MLP neurons of a small language model. Each row is named by its layer, matrix (down: output weights) and neuron, and shows model dimensions 0-223. Each number is 500 + 50 x the weight over its row's rms, rounded and kept within 0 to 999. Numbers have three digits each. A neuron's up and down rows have the sign that makes its largest values positive.
After each neuron's rows, "raises" lists the tokens whose logits its output raises most directly, leaving later layers aside.

L6.down28:562444552527441505513525507543475497383491427504470586469415467530516579555446503501504407490674402527436539546556559470487602517456428472468461427458466510428482532410487470573592488494406496451465526516469551484477532435459434468452524503466464485536460477460477552525525498505444494411540539560461571550524417540570545547460475511495420513552483553479454518377505458624473528566496513453457472569428579528485487492503413500583515585550487424537525545557543521465510479462564483490443500466461415510490460477578433472512514503559555495529526501468603525456465541461566473532527463541490519459443531519463452522534447475450410448428430451534480483604550520478548388468628
raises: "age", "aged", "ages", "ager", "ola"

L7.down122:447417536438536474470490521523470578536473470542435526391521541525393556505517534499511456444432510511568451454478483499473504536604546449600550526530424479498573487512482517454545529451474477478451506581463487552455521431528438463578523549507497377414409475423420562481489528542502545516534557458540484488468409466501497568394447545468468468415557514523411538599488492527446373478504454610544489582466459464490457445506490612549533536496445495556480571552497494497473478437554585489502493570490551405519531460494547456499542463589453460537419483548427499437427426598456493471421531490413422549466429517515513496462566460490483578523516629501435556524536470468508463441493
raises: "ers", "ous", "ership", "er", "ary"

L10.down135:497430522441560424497488539542477590526536513523412594392446413563470625622502489522485491569480496520460536409477465514436565519487392553600428498526507421541506534507470559532411522482551552446503442504553473498566470617515464457461508563479531470447407542448457491559521517552510535545529598529517445494493558482506418411492517428565540593521553518506484462545448554477533544529478538530576463534472494484438499450502517491433510450632514433536576411390473483474417521417479602499532478479508587471498594463447525456510463536508450428446489513569492425531443564394519485458516503464476604439515514478491479473516567443497586534466542512538547502550521512481577531500497
raises: "v", "van", "va", "pp", "vis"

L10.down548:580451540515486525514435505500552454600501428492480475463522512585620453524470544573507493451554461527479499372574560431499515553527441430503525504461530532576465419448533468459542408458552378475458556456427519518501548541494524504516531473573506529506448472523417580477464542525561398514449473393487497461544544519419558405469473483583455465524411488524518535590503526480483481403504382456512593542489484543591535491470489555508527534490481505512569409505622533513528493571461548443487537501436496502573505535483426400470518467585502528536484506563483496483483498366556561667526434554503513492509575502476469517428592439517568436468487489537444471523481467553528510506469
raises: "-W", "-H", "-S", "-G", "-P"

L6.down245:581511384571462569529519438481551510553548514531502475424558440435459593489546490503494424449586554468404500521417439389489508460545462514573490557449455460489571435495543601651490481482497586468531472510418457578514479590460428575506429478532415517413573549492548527513522532416513472472558470507484538549543423578480486394484536395409504598536436502582480463459466495550565512542530468413470516456565461502460495537488462479440445529534491573497492565525494476547465616532402453428402520573509489473510474466556540505535493481462446489499527447483528461467524522549386484567608541550477530495523552483454506491471561547459513476538458506501539485563486496467563491463563
raises: "ically", "ical", "iqu", "ique", "isc"

L8.down138:563510406554481500484545506568525443477434501482441476507605538501530548561386471506510491515501531553453445445469487423600498491476462442417478478570458657511496530593496500563507460553447446498417484462574555532411547478589501373506485529489495532505477540514512463650531402577471504452472508637474497558468547528549457444592524561502431521499468530535519431570486527539463493423497540512490521591503587544539456589524479554490478459481501403574456537474538428409483473457502511515543508556529487481553503463490573452493554536526615511501493439461520435537505524413389441463521525540577416498542500501484439492508517579569418549467498492416491602532520450484507503537473
raises: "aged", "ages", "ories", "age", "oring"

L2.down516:478512507465424470545544478456488362494475538597415501552489569514521419598449481532540571534489520509522471476539488437542495588459491500481459479547486566460454518495523430535460599526560385488578516530581512454476423503521462523554497491473513515567500487551497607526460501472439526528519526485518471545449557503605453530479487527489511471544514454495512428472491495523626525443564600530499609488508459600505437528555462448360424547431539556502545480543487516462484499582474478542530558343543508506553423497470571524582553503472502512567547507418562615469472468456510501579574417497471507517529532470450576548463430383561494539479448513559478533485547550611417468499460
raises: "hip", "ki", "port", "'", "ca"

L10.down117:421477539484530481413495473530423531472555496546537416497498442464415625495516498486529464505554481494494511462539539518530581487478451472539531496461480593519571515436444509495437499463534488466561526469403520549521552467491536509432507573456484586499506443599530526453554425442497514541591506500543468584580507508508538531508436527423448577479431454480401611488509490503498464553503491521494483497569467548457555413481498484569481489605527539356531468393525461495458500571518467460539440535589560577435593474448498467616426545539459461542558478473511563347499595540426487387516515494472493500526557500494445466471479548481490413413550557565461475520566532494424547516602
raises: "ck", "ft", "ten", "ll", "ted"

L10.down563:522475499530470489512448495479500548497418461515504442387421440454425491440499537403544532560525432454523513504407475436589528534478513413573492482487496532474508515472594502461469472446558510526499404529463581533421541463488514506557434453439475464569500529565459561535484504603500477536511479496449478511579502480471412449459502554614563459591581428460443457401385396537527496453474471474502514524550580422424528479456587555528540428503462402514478521517501494532372501518532550522484492561568505555532424498483464472387556536572454485568472481491559502571565575527438521454477475507370468539472445551550469534461426494518532458483547607488544512507487512374569514551486
raises: "imal", "ement", "ence", "ements", "ood"

L10.down19:470514541497446457498535453516458572513528441524509405467523530574458517519552465525587506532476524510556567553529502519457473440431488473513545453493472463538562505412442529615481550476589460526506435395437502397618479511541470514535534531502463548526460424465475461470392521550520452481521463486480470517540492443470437500497457543558481496478451525461534556499472447467443501409499507461513561463529543407478562492431482515442385466411478511422593471520447496405480457517456459469485473406497579510418506487488522524394542471483492404527573573462532556482472425549534578608402505420474507361512419492588544507504446541429516541547428415552474456567534428525361478534501
raises: "ts", "ton", "ted", "ft", "mier"